From a checkpoint of a small transformer trained on Wikipedia: vocabulary 16384, learned positions.
MLP neurons of a small language model. Each row is named by its layer, matrix (up: input weights) and neuron, and shows model dimensions 202-329. Each number is 500 + 40 x the weight over its row's rms, rounded and kept within 0 to 999. Numbers have three digits each.
A block is one neuron, or neurons of one layer that tend to fire together. Before each block is what it responds to, as a language model described it from the Wikipedia text at the highest values.

Description: Split accented-letter bytes. Byte fragments of accented, Cyrillic or CJK letters inside words and names, like Nazgûl, Çubuklu and Coração, plus "j" in nonadjacent and Gjerstad.
L2.up821:494471494496497490554526522484446491533546571519459551498525488436490485567463562572494531443538440482522554441490570485515512525444461486434456502520416457447542528483497514476464523425521426526479484508451525528496485476508455464504455491483559490536492544490473474495525507537491444510463465483447502494573504496498491467515491491483433531528538555526477587476416563444535463511478
L2.up2104:531492500535492508551523475585457469561550547457551524429533448550558478506526540531456553428548509448477515455478444501506502549478552555399441527498479512505521472407507495498484528537484467475445491491534464502491467502490540536534474470513462534520467482443511525444443546541508462494450535536498540520569553552540551468572556468448489525497562516580423501458469481485542500490496
L2.up2747:502552461508538536567521430546485491510528449441542494521496517436524527550482525495517460532503440459478612473513506526507483469537523510462423548495382453514491500452512502505491541577516467551485537542534444488550468504537535472505491467536493482439469528494452482499472462536506449506459548491500527571590466500524511449535463512466480547496506505506451549453455504463529506523494
L2.up3651:500518419477557509524521452602457444517497520484553503571516493457513568486510549511549485486454429453458661521462499469485461502522546416463437519454397431488519510443550502544508518529511451486476513515518449494532489541503472485457540496600512480516475546483472542507451445524516468534473535505465517572564479468520519477540443542584472554486432506507513501464497535457494473514491

Description: Word-initial W/H pieces. Split-off initial letter W or H (sometimes M) starting a capitalized name or word, e.g. Wawrinka, Wainriders, Hückel, Weatherford, often in tables and lists.
L5.up219:531485520466528515544464468471486525530500417435448508425490503490548460509537544497537549518446506565527521562499489585591440484469524484483533496486495531588541501467440462495506509498464550542524558509442499474402581517495503498439450515542496498432474477480435485521469390479431424516477475539442444445533534496486506541486440514502530481538457449520472544496484515519463521487483
L5.up497:574488542549513538502517489446488508511464449484494522562479527523525462503457436519534463405480542503556554512481557467471531463513485423529494412524390554581546508475535492464469472544500473474498474543522424473447509548551528569435458476513562545469476542474530522535487493415481487463541571518401484539533513460518473505529512531467474475534466477510443468456427529540430510568525

Description: Word-initial V fragments. First piece of a word split into parts, mostly capital V (Volleyball, Vulture, Vocalist), plus accented-letter bytes (Ö) and heading-start pieces (==P, Qu).
L3.up679:488496530501579499455547581477555500514511610514513491497478490420486440502475505511537495531514449479570559542450444548486574484514557492526490481491466534427513546497481468463435513457452558444486573503474480507504530439431537553552519399552512503480525476511459491496534504484517530600479534514608500493493500502515498530521481475505555443584440481496504544540497571551459583530436
L3.up1668:480497541507485487542465521445508554500511461498516497479485558548494494446515511502521563443505467487527531531488582514513575527503497550481422434471519569447545473469446442472442482437489502543519522444485531503430493517453460507503555549461493441496532566528513462487587464491528560471545535494579441451456489451493549529500500519465491522597507513569514460492452431498508589429580
L3.up1775:528481442443497508521505475496505485432492521530481481534466478490437507524450520495513418478526462435511558512467492494449418447431495485491477502483419514548518455450544448485485584482556504446473471504485462506504428455477451441497492490584522449464486498530500512473462569519500336459514454621598450520554528589490502535509459570533525497450592473526482558446525539530514514478528
L3.up1828:564483450573530521566533453444436516507420485479543471482542453468529465561465470481473552493490433471539539569527492482474467553485532468527423513574515431465482544498546463500525510495472470494474518475529488441476500483515489485511518509536497523475434487509455503464537551451482544517615500537539510503492516501532501481521501491499559446565505494569511494506426434476482521495515
L3.up2081:546478406494492480598546507558550470534517407504462510476502453459502481475472479549407482507512355517527468456467565481483517469508523478503523480509472449513484488495509499489482474417497521431519531448421521485455418439488456495534418586506498489394485524486595470530481486475502542575524538524622489562545534397519482541461489499507542490535510471498528502467492496469439474508438
L3.up2986:578574546477550450487490406530559535499446463467465437410522471494518491517459516495497443472518552415444435554469455464553525497580548512471486470530426534595464514459494408508543492504510485486474494511535468559467526556543511484469534540576583536424444511521465466502518522589535496513457472493491523569537426554524533547506464506459515555487422479492507555505475544440501437499519
L3.up3301:465469513522460472533484541458504504515485533487534440449511475425560489476464459577463521492479505543496542472506511401581415438492458512500534454528504470527467488529543470480449570481396535529442548508509525501491485554476490482578450638511520511455487484490513507511463496422501500495504496501477462535543560481519564499421498485469477440555561411507587478458418541492421513463487
L3.up3456:524488386486550469459545459472430551504418537488533471488572472473530456506466463513482558449580494480500436515466509476516519521493572461522446538545441511444483524487514556497530487460430536515500552505544535463564443554495499558462531503477499545571509526588505485420507413497467508505422529532479529469546472473523522530473542532546489517545475471486470461498513476466480460484513

Description: Military and group units. Nouns naming an organized unit or grouping, mostly military formations such as Division and Army Group, also series, group and team, plus the suffix -ist (protagonist, medalist).
L2.up280:500528539534575555462512415516509453482527460544484511425505488495514474559493494466469540471487504517528452514528474528502513472481413556492536536529545437555545482447504458500541461509487534488464549608500463425493467475429399528480507544474541493509481476473531554489389481489531535569470545482495525465515514505441489585470554492511519472467449553533537503495461456581465436462545
L2.up1597:509597504496473494527405547497579457538529507513515447556472500513464505546521496551542515521560489525485536530436494467426523509426477551502452501532484496588604442455510439548491523426450578574493493495475437465459517483454569494514435419534539510534446534483503471475477539547543509550502548540532529451520522523484485536474441548559455485496526529475472513573491528550574476459529
L2.up1863:509510551456545510532552521468537561576460541439480464457427484579477547530530492588499514492494542494496474445481462578456505480496413522494389494428512530538596464454479458469491473533490538536503495462474512461519521451447410514467490513541568497553477501551517584507486548512487480525536596466426421489551511497497522536503535509512541576508569488457449481502503504499507523508518
L2.up2661:477488506446550450497542451516521507483488517492533490557491530426484455491434455491463503526508535458458482532575544483479508475519458501617442572506514417512496496444518564473476563483512551472467580469439580461509488469431512527482443569543520507548433523460537452517484495471582487439538479515530565450497437443545597608530456558463534538476571524480507524510519479528509501477465

Description: Noun-phrase head words. Content nouns and adjectives starting a noun phrase, often first pieces of longer words: teams, professional, Loss/Win in results tables, race(horse), Head(quarters).
L3.up74:498491496495497493539517552542514533460418497522516435519467498437565471576506560601453498486505520496491500457528568563478490462510487445438535537538484462487541464553527513494464545378518539498517470510480582486445496506543519500526503565474449508525469522541454542438509479454511539536510573508482484499476567570467435488496471555443464487486557472492479485531513519495468525492518
L3.up472:506513491551493501490471461500554440569459489489524478465530444469503542514540489544550481509501474434505514500448544530446555569541433500547483454514445531528565439490466473487496522483448523451558544475501464564487538474407469518483474551525468414463481582487487464478517451501484510534507537572527488487503518507554415404511511489413464419452588505492554549536467443471497446550464
L3.up1388:517458574558532469504474484501481511492431435431571434549447410464481514518503496448516508483482530502461518495516448500466504496435480559490500461522518555601572485482579511553541468472566550479491465517478462506537479527451441498539501522451517484495557475478444582476534484485510447405547416486560513483554508477506495524523420503545562524447459527515471498488479502482560490494524
L3.up1489:502549506524519472555415501539542505504518423483478496491473499466545531567495506501455468452505540547518466502533454516449445431461462578474550485551478517509517467421599534504558470518525565479508489527473561479565519505473465518536498559460588453458485507493453521492475490480523521443551512440579542494498571527525460539428445549446487467457439434448557571511407444515478513490451
L3.up2219:554476553565529563429520505449560533513492454539469515465509485465511582476474503451588449470514400497504501490441559529532468489441492490398486397429442519528515488536481532490448506438538485511468502488485520578513591548495486508463478493472569464490500492443500500515442450485497562444503543480474531492570553487469534553417482543449570510583438476452480534469441441432515436530438
L3.up2249:616556543552514449532468511454503481494415538524554527454486436489552556505471507549541507552472453553553489545496506528468526484526462515504529479502522493580503493466495496496456436471483456529508514427500436543546427585496439495403474547514493542519457419441432535482487510508503428436415523485485482506520569467527496454546530492432449475483463437501465489491478507479496507583489
L3.up2567:507447565559581522521500519507444521461547424500472488637464526442495566489545476414466475468522464472565541550525478486480516404464515498515457534500522426496566459502570510491488528505556473492545505438501465499521466618464487510552554490537494586509562482551536506482536513558507528448469541529500541515468568477481441479472488508460512478497589471415475519469536514476413536538484
L3.up2623:521512491490530471518486455527490453566444518497498493575457548486405499509456534545552523497484480511499507460515448453480533459473558560507482546528525529526488476457546469507506528499446583453499441488520507467544526568396456518503514429595591426563561470534499536459471458462538470556557583540563467459536490528457451505448465587476512536508521495543583481517509462537452498535463